python train.py --d_model=768 --d_mlp=3072 --norm_place="pre" --qk_norm=true --bias="none" --lr_mult_down=1.5 --doc_mask=true --dataset="wikipedia_en"
MLP neurons of a small language model. Each row is named by its layer, matrix (gate and up: input weights; down: output weights) and neuron, and shows model dimensions 512-639. Each number is 128 + 24 x the weight over its row's rms, rounded and kept within 0 to 255. A neuron's up and down rows have the sign that makes its largest values positive.
After each neuron's rows, "fires after" lists the tokens most often just before its 100 highest values on Wikipedia text that the model never trained on. A number after a token or word is its count.

L4.gate22 [130 178 104 165 179 125 149 106 110 111 125 117 123 119 131  72 140 131 101 147 171 150 121 148 136 129 143 124 140 127 166  60 115 170 129 134 180 125 141 148 120  83 118 148 157 116 138 134 130 111  97 110 122 157 126 111 100 132 127 110 145 148 119 174 148 179 106 149 129 136 112 156 120 119 112 114 145 131 136 143 161 108 135 142  96 107 119 113 115 166 116  74 158 142 127 155 147 104 147  92 104 130  99 182 140 131 143 129 143 145 138 110 153 130 120 145 147 155 133 126 123 106 166 108 105 110 133 136]
L4.up22 [131 112 140 121 119  97 121 124 149 104 130 137 138 132 115 177 155 114 132 153 128 156 111 127 105 113  93 128 150 109 148 128 113  79 112 161 164 130  90 163 100 125 119 105 176 126 139 142 131 100  88  73 154 126 107 147 116 128 112 119 102 127 147 129 100 141 132 152 152 139 151  78 123 135  77 107 108 122 160 125 131 133 132 158 146 163 137 114 110  98 104  83 136 126 108 157 166 114 113 114 161 184 105 127 141 128 118 171 156 122 160 165 184 131 114 119 148 134 109 142 107 104 143 121 106 102 113 103]
L4.down22 [133 112 169 116 185 110 128 147  99  93 132 125 104 100  85 107 106 193 111 176 150  84 148 131 200 124 155 141 143 155 123 102 111 179 108 103 122 107 123 126  90 102 116 107 117 137 109 115 110 159 117 108 111 101 132 110 124 111  78  93 153 104 141 118 123 109 137 101 124 163 125 173  87 116 124 135 173 127  92 183 144 129 119 137 160 139 148 145 167 134 146 146 133 110 103 118  88 114 144 128  89 144  84 138 154 113 125 144 113 154 154 134 133 119 128 148 157 152 131 118 118 113 114 139 172 145 151 139]
fires after: "-" 19, "–" 18, "." 15, "t" 4

L4.gate2405 [133 131 107  88 126 186 128 115 145 129 138 142 182 128 136 124 111  70  98 170 119 123 147 128 136 156 179  95 137 101 138 132 172 193 140 118 103 102 133 165 149 129 117 115 125 130 154 107 116 113 116 158 161 115 117 146 142  99 135  94 109 107 104 135 118 123 116 146 146 151  92  96 163 122 138 146 102 141 182 159 153 148 153 130 156 146 128 131 105 146  98  77 174 131 119 138 167 136 140 158  96 162 160 134 132 125 154 124 148 157 110 141 141 130 163  94  81 134 102 194 126 120 102 144 120 162 104 108]
L4.up2405 [131 113 124  96 110 138 128 118 168 181 111 145 159 144 137 106 106 117 124 104 154 135  90 140 110 118 149 157 136 136  93 111 155  98 125 100 143 117 110 128 158 143 171 123 155 109 133 155 141 114 101  91 158 158 125 116  71 135 142 130 136 152 108 116 105 145 183 126 143 106 170 163 126 156 151 126 172 152 135 112 111 134 111 171 120 140 124 122  97 135  86 113  95 109 130 104 142  83 131 110 108 194 109 154 126 135 123 119 157 165 140 117 116 177 116  95 126 120  51 160  89 116 148  65 146 157 153 125]
L4.down2405 [138 122 140 145 129 132 126 150 109 119 116 143 121 100 103 105 107 124 134 125 125 110 109 116 125 134 113 161 115 122 124 130 137 151 135 152 136 124 121 109 109 140 118 125 119 109 170 160 130 164 142 128 123 134 104 123  74  95 138 141 132 131 127 121 127 119 107 159 144 122 116 119 116 133 118 141 165 129 117 108 111  96 124  58 119 126 134 160 131 106 167 136 153 172 136 146 120 153 130 125 120 141 147  87 155 153 176 123 107  95 150 127  84  84 123  75 122 168 182 156 136 111  96 117 127 138 183 131]
fires after: " m" 25, "," 13, " M" 11, " in" 9, " ft" 4, "3" 4

L4.gate550 [115 104  79 126 106 124 154 171 175 122 139 125 132 150 156 132 116 151 159  89 137 159 125 115 127  73 145 124 122 117 169 123 135 116 126 135 160 130 118 143 117 174 121 148 105 109 143 136 101 155 104  98 154 113 161 130 124 159 138 124 148  96 133 123 125 169 129 109 144 119 132 141  76 128 145 136  78 110 132  91 111 126 160 176 130 130 123 142 106 101 108 129 133 144 113 130  88 119 153 130  43 143 121 145  79 163 150  87 129 151 129 128 153 134 115 101 167 110 106 175 135  80 175 126  63 139 146 159]
L4.up550 [110 133 168 106 137 121  95 101 137 165 105 113 149  71 116  86 126 140  92 129 106 173 154 143 157 153 145 116 172 113 141 141 136  84 132 136 168 184 189 155 161 123 144 110 163 118 134 149  72 165 130 153 155 139 114 124 160 150 125 123 112 125 121  99 159 112 160 108 118 107 106 112 109 115 118 120 158 148 143 133  75 141 126 118  97 131 118 155 151 158 109  96  90 130 118 135 144 132 107 135 116 106 127 120 156 134 129 173 133 171 152 130 141 140 180 151  94 108 125 167 132 175  98 104 104 111 128 131]
L4.down550 [ 93 143 101 128 112 101 113 115  97 156 102 128 127 101 147 109 147 140 119 160 154 132 154 122 133 105 191 106 136 143 125 106 119  75 105 161 144 150 108 116 141 130 144 152 149 159 115 159  66 104 155 155 143 157 131 142 159 177 115 153 164 131 108 162 108 141 158 134  85  95 112  81 112 104 118 127 110 125 168 149 132 172 118 141 157 147 105  98 171 149 135 143 124 141  90 143  59 177  89 109  88 139 153 120 111 150 136 148 139 115 142 109 141  68 115 148 114 103 147 119  95 127  98 208  66 171 116 130]
fires after: "E" 11, " E" 11, " e" 10, " f" 10, " F" 9

L4.gate967 [141 121 145 132 182 137 126 142 125 119 148 144  92 126 106 104 149 137 134 130 142 116 113 149 194 104  86 139 114 116 123 129 151 102 152 144 143 129 140 114 102 111 133  82 107 122  94 160 107 132 141  95 101 110  95 164 124 140 116 120 142 100 129 154 152 115 142 122  98  94 145 115 134 144  93 147 151  82 114 161 127  96 125 135  97 121 155 105 163 114 130 107 113 134  91 108 145 130 139 136 123 101 115 164 112 122 139 193 153 158 162 146  94 137 153 121  88 171 133 164 146 137 119 128  98 141 114 117]
L4.up967 [125 119 114 120 153 106 121 144 103 129 152 128 143 134 126 116 165 135 167 136 119 149 122  82 140 101 138 120  98 129 166  73 132 115 137 107 123 119 135 140 104 158 143 124 156 142 148  85 121 121 128 131 138 151 115 129 131 129 111 117 141 112 141  98 172 163  91 162 127 102 127 127 127 133  77 114  80 134 146 137 128 162 136 152 129 104 144  93 106 116 129 149 108 163 131 115  92 136 113 161 126 144 140 101 190 143  92 141 143 153 110 152 117 132 138 112 165 133 131 142 113 109 119 150 121 131  99 123]
L4.down967 [159 151 124 107 122  83 146 127 148  88  83 141  96 200 128 117 115 115 101 135 164  89 106 124 138 166 139 130 164 118  94 124 151 125 103 111  88 110 106 162 132 171 101 141  81 127 113 135  93 172  71 106 104 101 146 114 137 143 144 110 127 142  92 151 151  89 149 170 110 161 120 176 121 139 126 132 140 155 114 130 109 110 164 144  85 139  93 140 119 189 102 109  93 125 129 157 155 140 134 144 145 155 139 121 107 107 108 106 130 106 124  94 117 148 149 186 145 151 109 141 183 116 125 102 149 126 161 143]
fires after: " F" 24, " f" 18, "F" 7, " ref" 7, " h" 4

L4.gate1363 [123 125  93 126 107 133 128 139 128  92 124 144 152 156 106 136 105 124 114 123  87 132 176 137  83 130 131 139 101 123 138 134 131 133 130  94 159 145 123  50 107 146  96 142 145 139  67 120 154 145 112 122 113 145 141  95 125 111 127 145 128 107 142 133  87 149 124 110 156 100 105 119 137 113 164 168 108  87 195 113 138  83 149 141 144 122 149 119 149 106 148  99 174 111 141 139 145 146 138 133 131 165 144 107 134 102 120  96 115 100 141 145 102 137  69 132 111  96 146 116 145 107 152 169 148 131 149 165]
L4.up1363 [162 146 171 153 119 176 117 131 120 157 150 123 140 135 113 105  90 151 128 137 119 169 130 109 111 145 149 121 119  95 121 121 135 132 117 107 119 112 139  93 135 161 144 114 105 123 109 100 153 137 121 110  99 185  75 147 162  96 176 112 140 108 104 150 109 120 134 129 125  68 137 113 149 141 134 145 114 133 161  91 101 122 125 122 138 121 128 114 127 153 132 178 128 140 143  93 115 124 134 115 138 132  98 144  62 119 122 128 125 145 137 136 142 146 141 121  87  92 124 145 160 108 166 111 153 150 122 149]
L4.down1363 [134 150 149 136 116 132 126  98  95  94 140 100 114 152 103 128 165 122 146 145 112  76 115  86 125 135 164 117 148 118 109 149 156 134 144  94  78 102 141 143 162 135 150 109 131  83 121 108 128 140 119 131 115 117  94 151 104 133 126 120 144 152 152 122 157 118 103 102 150 156 152 159 131 139 139 134 139 143 123 113 130 121 108 121 118 114 130 148 107 140 139 113 119  77  95 167 104  77 125 146 163 141 103 112 117 110  86 133 151 100 147 131 148 115 106 114  97 120 111  95 147  87 119  96 117 147 157 129]
fires after: " " 47, " |" 20, " comm" 5

L4.gate121 [103 138 136 104 162 148 126 162 137 132 136 135  86 133 132 107 116 154 137 116  93 169 157 137  91  99 155 100 144 122 123 160  80 134 147 163  93 162 135 108 151 154  86 122 130 125 110 127 106 135 124 148 185 122 114 121 158 109  69 137 127 177 137 133 113 126 148 175 127  78 149 125 110  82 139 134 127 102 190 142 121 139 106 121 155 140 100  67 139 104 101 153 128 106 144 103 131 174 152 140  96  74 122 119 111 112 117 143 152 122 107 108 154 142 121 120 138  93 156 126 125 118 150 128 116 123  94 146]
L4.up121 [147 117 127 128 158 127  92 134 113 174  85 153 158 132 170 139 146 145 156  95 135 136 103 157 114 164 142 103 129 115 114 112 133 117 128 174 108 148 178 121 158 134 132 129 156 131 144 134 127 136 161  97 140 117 101 143 126 121 114  70 136 110 138 126 121 108 131 121 166 157 156 139  91 112  89 174  97 114 136 141 121 135 166 156 131 134 125 109  98 100 114 125 161  95  80 125  97  77 124 177  73 155 135 121  96  88 164 148 139 110  97  61 190 156 134 106 157 122 128 122 146  84 122 142 131 110 146 123]
L4.down121 [ 96 113 112 166  82 122 111 137 133 118 138 104 138 149 168 175 127 156 124 109 137 131 120 159  87  92 124 140 173 150  95 137 100 104 150 145  81 139 172 122 157 120 184 138 137 119  99 142 138 149 105 169 146 147 131 127 127 131 116 111 157 124 121 200 124 159  97 149 163 116 139 161 119 106 101 115 142 139 147 177 162 166 100 152 119 157 143 127  87 100  88 126 105 127  99 132 127 185 110 188 146 127 126 142  46 104 151 124 131 145  71 118 136 125 134 125 111  54 143 118  93 131 146 149 138 100 123 102]
fires after: "\n" 33, " P" 12, " p" 9, "P" 4

L4.gate1048 [139 111 146 123 121 136  80 120 161 111 131 178 121 144 133 115 122 122 114  83 115 131  89 139 201 120 131 124 198 112 132 126 130 155 100 139  86 169 146 119 122 136 141 161 121 124 140 138 134 149 136 184 139 151 109 111 142  94 136 132  79 143 162 162 111 130 177  93 108 129 108 124 120 145 131 135 108 130 135  85 102 134 108 121 123 179 155 117 150 111 133 114 134 119 156 146 123 114 133 153 163 164 115 127  90  94  64 111 102  82 189 112 176 114 106 112 148 106 137 136 156  83 142 123 175 132 124 136]
L4.up1048 [102 152 141 138 143  90 122 149 131 115 137 133 110 139 173 144  54  80 118 127 138 139  89 150 127 114 159 115 122 137 140 140 126 174 142  99 125 144 114 119 125 118 138 135 175  99 145 141 124 132 145 121 156 111 168 131 121  96 170 116 141 114 149 149 120 128 132 144 119 123 130 118 139 156 134 128 152 151 145 112 115 102 103 133 113 106 167 115 132 156 149 126 137 176 160 163 159 152 108 123  80  91 103 140 147 131  79 178 145 145  88 153 153 137 127 126 130 125 132 187 122 122 141 134 164  90 104 108]
L4.down1048 [116 107 164 162 164 144 117 124 138  92 127 112 114 135 155 138 145 104 133 124 150 115  85 127 155 170 148  85 134 129 102 143 167 187 154 103 116 108 169 117 140 153 154 131 114 103 133 123 121 201 110 144 152 111 134 133 135 153 120 191 123  96 133 120 162 143  93 138 112 138 124 155 115 112 146 153 144 173 136 118 167 122 149 184 146 136 135 130 155 112 128 133 111 127 104  95 109 133 113 138 183 130 113 112 142  89 129 156 114 120 153 122 154  96 145 125 148 131 114 147 144 130 109 155 115 173 137 111]
fires after: " P" 19, "P" 17, "\n" 17, "B" 7, " a" 6, " p" 4

L4.gate1366 [113 117 134 137 134 108 144 134 152 105 141 155 103  91 132 167 111 120 149 145 112 138 168 101 136 140 122 133 129 134  97  92 117 127 134 119 118 151 102  90 141 114 117 143 154 136 116 130 123 138 101 122 205 122  93 127 141 144  82 113 165 150 112 119 101 158 156 107 124 110  96 114 111 148 122 166 110 156 139 102 139 105 120  65 148 148 130 139 125  96 116 130 122 138 114 136 139 139 150 125 147 122 121 134 113 160 114 172 139 130 134 106 130 117 117 154 136 174 149 145 152 151 125 138 125 150 132 118]
L4.up1366 [123 168 125 167 157 149 120 160 132 111 119  89 124 113 112 127 134 149 133  94 122 137 116 109 135 110 118 149 124 162 118 134 122 112 136  96 138 142 123 124 118 145 173 145 144 131 157 139 148 117 107 131 122 144 155 126  96 151 131 126 143 146 152 105 143 111 143 128  98 143 160 165 133 142 102  97 100 106 133 138 121 139 142  94 148 168 119 141 134 119 191 159 140 151 128 125 158 141 121 120 134 131 128 118 108 126 134 142 153 123 131 157 116 146 163 127 183 129 119 141  95 101 121 138 122 145 159 137]
L4.down1366 [ 97 152 180  98 150 114 118 199 144 131 148 160 107 107 158  95  97 107 151 114 115 119 161 131 134 129 127 111 108 113 140 121  89 115 142 149 138 143 122  47 125 110  89 115 106 129 118 137 152 126 139 153 159  57 152 106  91 130 136  99 123 142 101 157 133 117  83 146 132 144  97 120 143 124 117 121 126 102 139 185 121 155 141 117 136 116 123 143 153 149 112 137 100 116  78 148 150 111 133 154 122 103 125 143 130 147  99 105 118 110 146 100 144 110 138 127 163 127 100 143 125 125 115 117 118  58 162  83]
fires after: " F" 38, " f" 10, "f" 5, "ount" 5, " n" 4, "F" 4

L4.gate1778 [156 105 129 110 107 150 128  96 153 114  89 122 106 150 135 106 123 140 144 156 122 113 132 146 105 115 136 110 145 119 104 153 153 118 110  87 198 124 133 167 118 109 114 107 140 163  97 120 114 182 132 162 101 164  83 123 143 137 113  80 155 180 143 187 153 117 125 110 130 127 118  84 104 153 116 131 135 127 143 124 122 137  85  96 143 144 102 134  99  97  97 152 146 147 159 158 148 120 148 126 133 103 122 114 114 172 157 112 120 172 133 140 122 126  93  91 121 127 151  96  85 129 105 116 164 121 124 128]
L4.up1778 [ 96 118 175 106 107 152 139 125 162 100 132 108 124 131 150 122  99 150 114 176 103  81 153 114 119 127 107 139  95 143 111 132 147 157  86 124 138 141 106 107 125  90 153 143 116 132 135 124 110 156 136 124 138 154 115 137 120 151 122 100 138 102 148 159 161 149  83 141 124 140 138 140 133 156 136 114 123 125 136  93 135 111 104 123 132 101 111 133 124 121 128 115  57 149 112 116 100 150 129 142 141 168 157 145 121 111 123 121 139 141  92 118 152 127 155 118 106 126 114  90 111 104 142 139 164 131  98 143]
L4.down1778 [179 125 114 135 152 146 131 116 139 127  97 135 120 103 135 115  88 124 136 124 110 158 127 107 146 177 130 122 114 108 151 119 103 104 155 124 133 115 149 136 111 144 126 167 114 140 140 151  92 138 105 130 127 143 154 104  94 151 144 140 127 118 138 138 144  96 177 118 123 133  87 176  85 117 118 150 110 111  92 169 109 101 149 163 141 160  80 101 155 115 134 117 117 112 101 193 154 123 128  97 105 113 123 104 127 103 120 174 133 133 111  81 116 117 125  65 115 146 199 156 144 137 176 154 150 165 105 115]
fires after: " the" 24, " int" 7, " and" 6, " in" 5, " a" 5, "'s" 4

L4.gate931 [144 134 159 116 122 126  88 153 142 143 109 144  84 108  98 115 137 155 162 152 131 114 134  83  99 128 129 140 146 118 161 135 161 127 120 122  95 105 134 136  69 134 118  99 144 109 129  91  93 142 103 100 151 115 132 102 157  79 131 115 139 127 116  71 101 130 115 119 122  84 129  69 117 143 110 123  83  91 132  84 124 149 151 134 124 156 111 134 116 132 146 134 129 122  98 127 114  81  85 107 118 152 118 137 114 137 138 115 120 145 137 110 125 126 140 152 161 128 120 178  84 131 118 131 114 182  93 129]
L4.up931 [114 138 134 121 141 115 124 119 149 160 139 132 142 132 126 104 110 130 182 125 105 138 142 152 118  95 109 134 155 120 123 135  89 148 129 152 101 163 135  87 128 140  93 132 151  55 147  92 124 120 109 115 120 176 111 127 130  66 141 144 169 141 122 127 123  99 108 108 130 105 142 118  97  99 132 177 100 164 131 142 107 114 128 141 129 130 121 111 106 129 106 102 132  93 136 107 129 100 160 124  93 136 113 109  85 117 197 114 142  96 116 128 126 132 156 134  92 134 124 141 110 103 142 105 129 161 125 140]
L4.down931 [107 116 148 151 146 111 117 124 140 138 139 174 101 138  91 105 140 154 152 124 166 149 107 141 141 138 129 164  97 113 103 125 132 131 110 147 129 129 123 156  67 112 135  97 141 142 143 117 116 160 130 117 140 131 132 127 119 115 140  79 128 136 140 129 110 138 119 129 166 121 125 147 131 132 130 158 111 128  90 157 111 133 159  90 113 120 128 125 184  98 106 170 146  81 119 125 139 120 126 151 134 184 142 137  94 120 134 142 140  99 104 125 151 103  96 124 156 136 150 143 129 146  86  97 138 138 118 142]
fires after: " E" 19, " F" 14, " G" 9, " f" 8, "E" 5

L4.gate851 [123  89 148 154 107 151 121 163  90 130 137 156 157 159  65 146 149 149 120 102  81 144 132 143 169 145 130  92 113 145 113 138 122  97 117 132 109 133 134 113 140 130 132 105 119 144 153 123 120 153  88 128  86 115  96 143 155 148 135 132 110 136 153 143 127  98 146  91 106 116 171 135 139 129 101  79  95 126 136 135 123 131 144 167 140 134 125 117 107 116 113 155 114 142 118 111 132 138 136 112  72 136 131 113 123 149  88 152 168 114 138 111 154  75 124 151 147 129 165 105 119 128  65 147 125 141 134 110]
L4.up851 [152 120 131 127  94 137  81 104 150 125  90 134 151 121 114 134 115 120 132 155 134 145 130 130 162  93 142 172  68 109 105 139 146 105 163  92 149 140 126  89  79 141  80 122 143 158 178 109 118 164 124 120  75 121 131 160 153 124 104 156 101 147 127 113 126 132 119 114 146 156  96 134  90 148 153 197 106 109 151  83 108 111 127 179 143 148 143 119 146 140 171 134 100 159 133 108 139 104 151 122 125 134 125 133 171 164 109 110 146 116 162 107 106 116 142 133 140 114 123 123 130 168 128 118 117 162 120 117]
L4.down851 [146 136 132 178 113  98 128 131 132 105 121 166 146 150 112  66 102  99 131  96 124 110 145 129 155 120  58 139 143 133 136 125 180 120 117 133  91 119 145  98 119 137 156 139  87 158 119 108 142 132 139 154 145 108 117 146 124  98 152  71  85 144 124 157 118 132 152 122 108 129 155 134 107 129 145 142 138 133 115 114  73 124  92 120 121 132 146 103 143  86  79 126 142 110 128 116 131 163 113 139 119 132 122 129 127  99 123 142 115 132 175 142 123  83 132 165 105 126 110 104 137  90 116 158 121 112 147 133]
fires after: " was" 16, " is" 14, " to" 6, " have" 5, " would" 5, " took" 4

L4.gate806 [118 114 136 103 113 136 122 107 128 147 148 140  83 130 107  94 117 145 149 126 149 122 135 107 133 179 130 118 101 134 130 115 111 120 130 138 112 114 124 109 110 131  91 114 130 151 117 177  86 135 151 152 147 133 126 147 105 142  77 143 122 150 104 137  95 157  99 154 137 111 118 118  96 128 142 149 159 108 101 112 128 126 100 124 132 141 128 133  93 148 107 125 118 136 126 104 166 169 157 108 128 152 108 116 125  98 117 174 156 162 128 124 114 109 181 105 126 124  95 119 135 146 104 102 113 102 118 116]
L4.up806 [100 107 126 108 116 114 137 111 131 143 121 129  73 151 151  75 106 131 203 141 159 127 150 131 140 107 150 105 120 128  90 122 114 127 151 106 131 106 150 110  70 114 126 104 103  94 168 136  67  97 119 132 122 146 118 104 114 152 161 138 119 130 125 138 126 137 126 134 105 133  98 108 165 110 125 121 119  85  87 121 150 131 113 125 143 161 124 147 109 132  83 111 115 140 105 154 118  99  84 187  99 177 100 148 123 100 132 152 105 123 176 109 126 122  71 142 111 123 145 114 100 109  79 115  85 124 168 116]
L4.down806 [184 138 132 132 123 101 123 156 147  97 131 106 104 152 138 109  89 187  98 114 116  89 107  91 118 130 160 179 141  93 150 164 116 121 143 138 101 118 105  76 195 140 126 156  99 150 117 138 105 144 126 133 123 136 118 150 179  99 100 133 127  84 105 157 122 132 106 134 101 124 176 118  89 117 106 135  97 109 124 106 115  93  93 124 180 146 179 124 138  97 105 112 164 114 127 137 111 103 136 163 104 139 129 133  90 142 137 126 164  87 110 112  86  91 142 128 128 116 109 182 147 152 123  99 141 164 156 138]
fires after: " R" 17, " P" 16, "P" 9, " V" 7, " Pre" 5

L4.gate962 [132 118  88 119 130 133 159 150 105 118 117 159  98 132 135 121 124 118 144  95 131 142 141 114 137 130 131 122 117  96 109  92 147  80  99 127 162  84 130 112 159 152 114 134 185 153 128  81 127  94 142 127 132 168 128 111 105 124 135 137 114  80 124 141 121 156 135 144 149 158 128 123 128 152 132 138 152 111 165 147 109 133 111 117 150 102 132 123 120 134 104 120 122 158 136 133 143 113 131 107  92 125 134 115 182 127 141 101 129 129 120 140 137 118  69 149 121 112 122 119 110 134 151  95 116 124 103 150]
L4.up962 [ 91 137 126 148 161 155 133 139 155 133 111 167 119 133 144 110  99 134 115  95 110  97 140  93  92 152 155 117 102 140  94  74 133 156 102 107 153 144 187 131 122 149 156 140 143  66 134 142 143 120 104 118 126 194 130 150 146  65 133 129 166 134 127 143 120 115 117 135 167 152 123 129 104  95 109 101 146 133 140  98 107 153 146 135  93 113 125 149 148 145 132 145 128 129 127 147 142 114 192 111  99 124 157 126 144 113 111 122 103 117 131 133 136 114 102 125 132 100 132 154 134 132 161 131 103 109 118 200]
L4.down962 [129 175  96 140 125 104 119  93 127  85 130 154 112 160 152 131 119 120 118 125 135 108 120 123 136  98 123 102 134 133 118 109 104 114 117 105 106 116 127 153 137 134 112  71 148 180 109 110 118 146 131 152 175  96 135 167 130 114 134 114  85 137  78 152 131 153 144 125 145 191 120 111 109 131 145 153 128  92  94 145  97 112 125 148 124 140 181 140  94 134 144 143  96 144 116 142  96 131  88 143 134 136 117 117  97 112 136 159 124 130 157 178 144  93 133 112 119 120 134 118 115 116 145 130 162 157 199 144]
fires after: " the" 31, " a" 25, " an" 11

L4.gate2143 [ 81 153 161 171 130 137 149 157 169 131 165 125 123 182 125 176 127 127 123 182  93 114 127 114 113 134 158 178 119 123 176 153 130  87 148 146 146 154 158 101 136 150 129 129 119 149 103 111 120 103 168 132 163 139  96 131 101 155 138  75 163 119 133 171 126 153 124 115 134  93 147 174  95 119 142 112 130  81 157 133 104 119 126  86 114 135 132 133 145 131 124 145 145 165 108 121 144 116 129 120 101 128 112  98 131 121 131 112 125 101  92 140  83 143 133  93 124 140 140 125  82 106  68  89 120 161 127 116]
L4.up2143 [ 75 101 128 160  93 140 179 138 163 164  96 128 117 129 158 112 114 101 136 157 110 164 121 121  96 151 140 147 114 137  89 126 146 111 146 165 101 113 118 142  75  97 105 141  99 178 137 112  94 126 140 115 153 146 104 145 131 150 116 134 156 147 130 158  90  76 178 148 145 130 176 133 153 153 163 129 133 133 158 138 119  89 126 112 117 153 102 136 109 119 133 151 116 151 135 133 111 156 136  76 174 104  90 118 118 179 115 128 125 107 123 165 135 148 137 148 144 106 106  93  82 127 147 112 144 124 135 145]
L4.down2143 [155 108 140 137 160 118 101 137 136 147 142 112  91 111  84 123  97  83 123  79 126 130 155 105 118  90 130 142 122 126 142 130  86 111 113 103 139  75 119 112 113 118 110 134 135 161 137 123 132 140 133  83 153 111 130 123 166  80 147 127 116 117 127  74 109 109 113 126 150 174 107 157 115 131 122 149 149 119 144 135 129 148  81 115  86 141 103 141 116 120 115 116 115 108 133 182 155 144 131 128 106 106 123 117  72 111 159  82  94 130 199 129 137 111 136 136 119 130 101  95 124 139 134 135 119  71 147 148]
fires after: " " 45, " a" 4, "ed" 4

L4.gate2052 [148 128 115 178 153 161 127 108 129 106 143 170 120 146 106 132  81 166 147 128 179 107 126 116 113 168 108 118 117  98 132 173  93 111 158 114 119 171 118  52 142 133 123  92  80 120 115 108 155 108 104 114 105 127 109 111 117  77 144 125 160 118 140 124 173  88 122 142 126 188 116  92 164 111 161 136 147 139 112 149 116 118 128 110 132 111 165 130 135 143 134 122 141 133 101 162 122 139  88 139 154 107 102 135  99 169 127  85 134  89 135 142 113 129 114 134 140 133 102 156  95 118 140 134  74 175 100 134]
L4.up2052 [140 104 127  97 122 139 138 113 115 130 106 120 122 107 133 200 158 186 129 108 138 142 148  94 143 167 117  95 135 134 101 141 117 127 126 110 134 124 107 111 120 133 130 126 159 138 134 144 130  93 111  87 103 126 118 121 117  71 135 144 103 166 153 144 124  94 107  95 125 193 159 106 141 168  97 105 131 138 166 117 121 140 113 115 125 110 152 137 133 151 123 163 125 100 123  88 155 142 103 140 150  98  93 138 130 145 134 128 156 165 194 153 113 154 123 202 119 112 132 171 108 132 147 156 100  85 139 135]
L4.down2052 [111 133 130 171 121 133 149 137  76 134 136 155 137 125 138 121 143 123 145 141 153 144 120 146 153 106 155 173  76 172 139  97  89 139 133 163 147 122 130 140 125  99 137  99 100 123 103 151 130 120 152  79 113 140 116  92 147 161 148 139 132  93 127 103 107 117 162 147 128 139 139 122 143 106 131 127 159 163 108 124 152 138 185 143 160 138 112 165 134 190 158 137 128 106 132 142 168 140 116 144 114 105  89 179 165 123 156 148 106 166 150 112 155 120  88 158 126 159 104 116 148 126 145 132 125 161 100 131]
fires after: " " 27, " and" 12, "-" 8, "–" 4

L4.gate502 [152 103 120 104  97  95 102 152 128 131 164 124 140 122 182 161 125 119 136  87 169 179 138 167 133 136 121  96 140 149 130 130 149 109 149 131 139 126 152 144 149 177 121  87 131 124 193  97 132 146  92 130 136 150  87  89 126 105 131 135 129 156 149 190 147 123 173 119  94 163 115 167 128 150 102 146 120 132 120 156  92 149 154 139 143  73 169 140 170 116 111 103 127 114 100 119 113 158 138  94 104 106 139 108 107 129 110 151  80 141  95 128 114 144 164 119 130 106 172 111 130 137 132 146 118 123 158 128]
L4.up502 [120 128 117  99 133 140 123 177  93  92 141 125 126 137 135 101 122 123 111 142 142 140 155 141 134 131 155 124 163 193 132 158 153  99 144 146 101 126  87 110 120  98 172  74 124 140 136 116 109 127 107 146 120 139 115 160 103 151 152 178 100 115 151 139 101 117 124 168 168 147 132 163 137 208 119 170 135 129 113 136 168 148 154 101 123 148 118 163 149 103 109 152 175 155 122 109 115 131 122 141 146 111 169 108 118 147  95 134 114 177 133 153 160 145 161 121 135 165 152 153 127 103  68 115 159 131 135 114]
L4.down502 [133 111 117  93 119 137 132 149  92 104 121 123 118  98 152 105 108 140 100  81  99  72 174 119 139 143  85  87 157 134 162  99 119  93 133 132 154 173 148 138 120 113 167 127 141 118 128 148 109 187  79 129 123 109 113 123 123  85 110 105 117 111 125 105 117 138 141 113 113 170 141 108 122 130 129 120 120 175 158 147  84 111 131 147 146 135 132 157 115 148 179 110 133 192 118 151 133 127 125 119 168 149 127 102 103 132 139 153 154 104 130 132 161 106 156  96 125 171 139 118 115 123 132  91 116 113 148 127]
fires after: " o" 22, " p" 22, " P" 7, "P" 5

L4.gate2628 [124  99 150 123 145 138 152 116 101 159 127 142 122 143  89 116 104 140 148 137 167 167 117 117 113 109 137 139  86 101 147 125 189 138 128 136 112  87 132 163 126 147 134  81 121 137 131 142 140 145 118 116 126 148 136 147 145 123 115  71  78 121 113 138 110 104  92 128 153  98 142 106 127 129 165 132 139 127  80 133  80 143 171 133 123 118  79 165 109 122 127 148 131 180 151 163 119 122 150 144 121 157 139 147 151 175 125 166  90 146 171 113 139 118  71 137 135  90 117  97 126 117 142 119 133 165 148 137]
L4.up2628 [111 119 122  91 134 150 125  76 102 152 102 144 136  73 123 103 126  73 156 108 127 116 163 121 116 140 118 176 134 134 160 164 166 170 144 134 121 154 134 143 128 122 146 144 136 148 137 147 137 123 157 112 127 133 109 123 110 102 126 106 123 142 102 155 159 133 128  93 151 143 111 108 124 149 157 127 142 126  92 126  85  98 119 176 101 125 104  99 126 114 111 134 126 124  88 156 175 138 142  83 132 149 152 104 123 133  97  94  80 109 183 114 135 114 140  84  97 109 144  94 143 120 113 147  85 123 117 127]
L4.down2628 [150 137 131 101 101 151 139 121 158  99 178 134 104 146 148 160 110 110 147 123 119 114 112 115  46 111 133 119 124  87 108 150 134  92 118 144 103 138 101 137  87 174 114 113 123 115 131 159 134 121 135 141 153 137 135  99 138 154 118 134 117 123 143 166 123 135 118 143 157 111 122 156 147 129 121 115 143 132 107  88 119 145 161 134 103 146  98  96 167 134 158 120 125 114 118 158 121 138  69 191 117 101 144 139 119 110 153 155 106 112 102 158 150 157 126 105 149 150 160 124 155 192 143 140 162 168 108 143]
fires after: " the" 34, " |" 26, ";" 5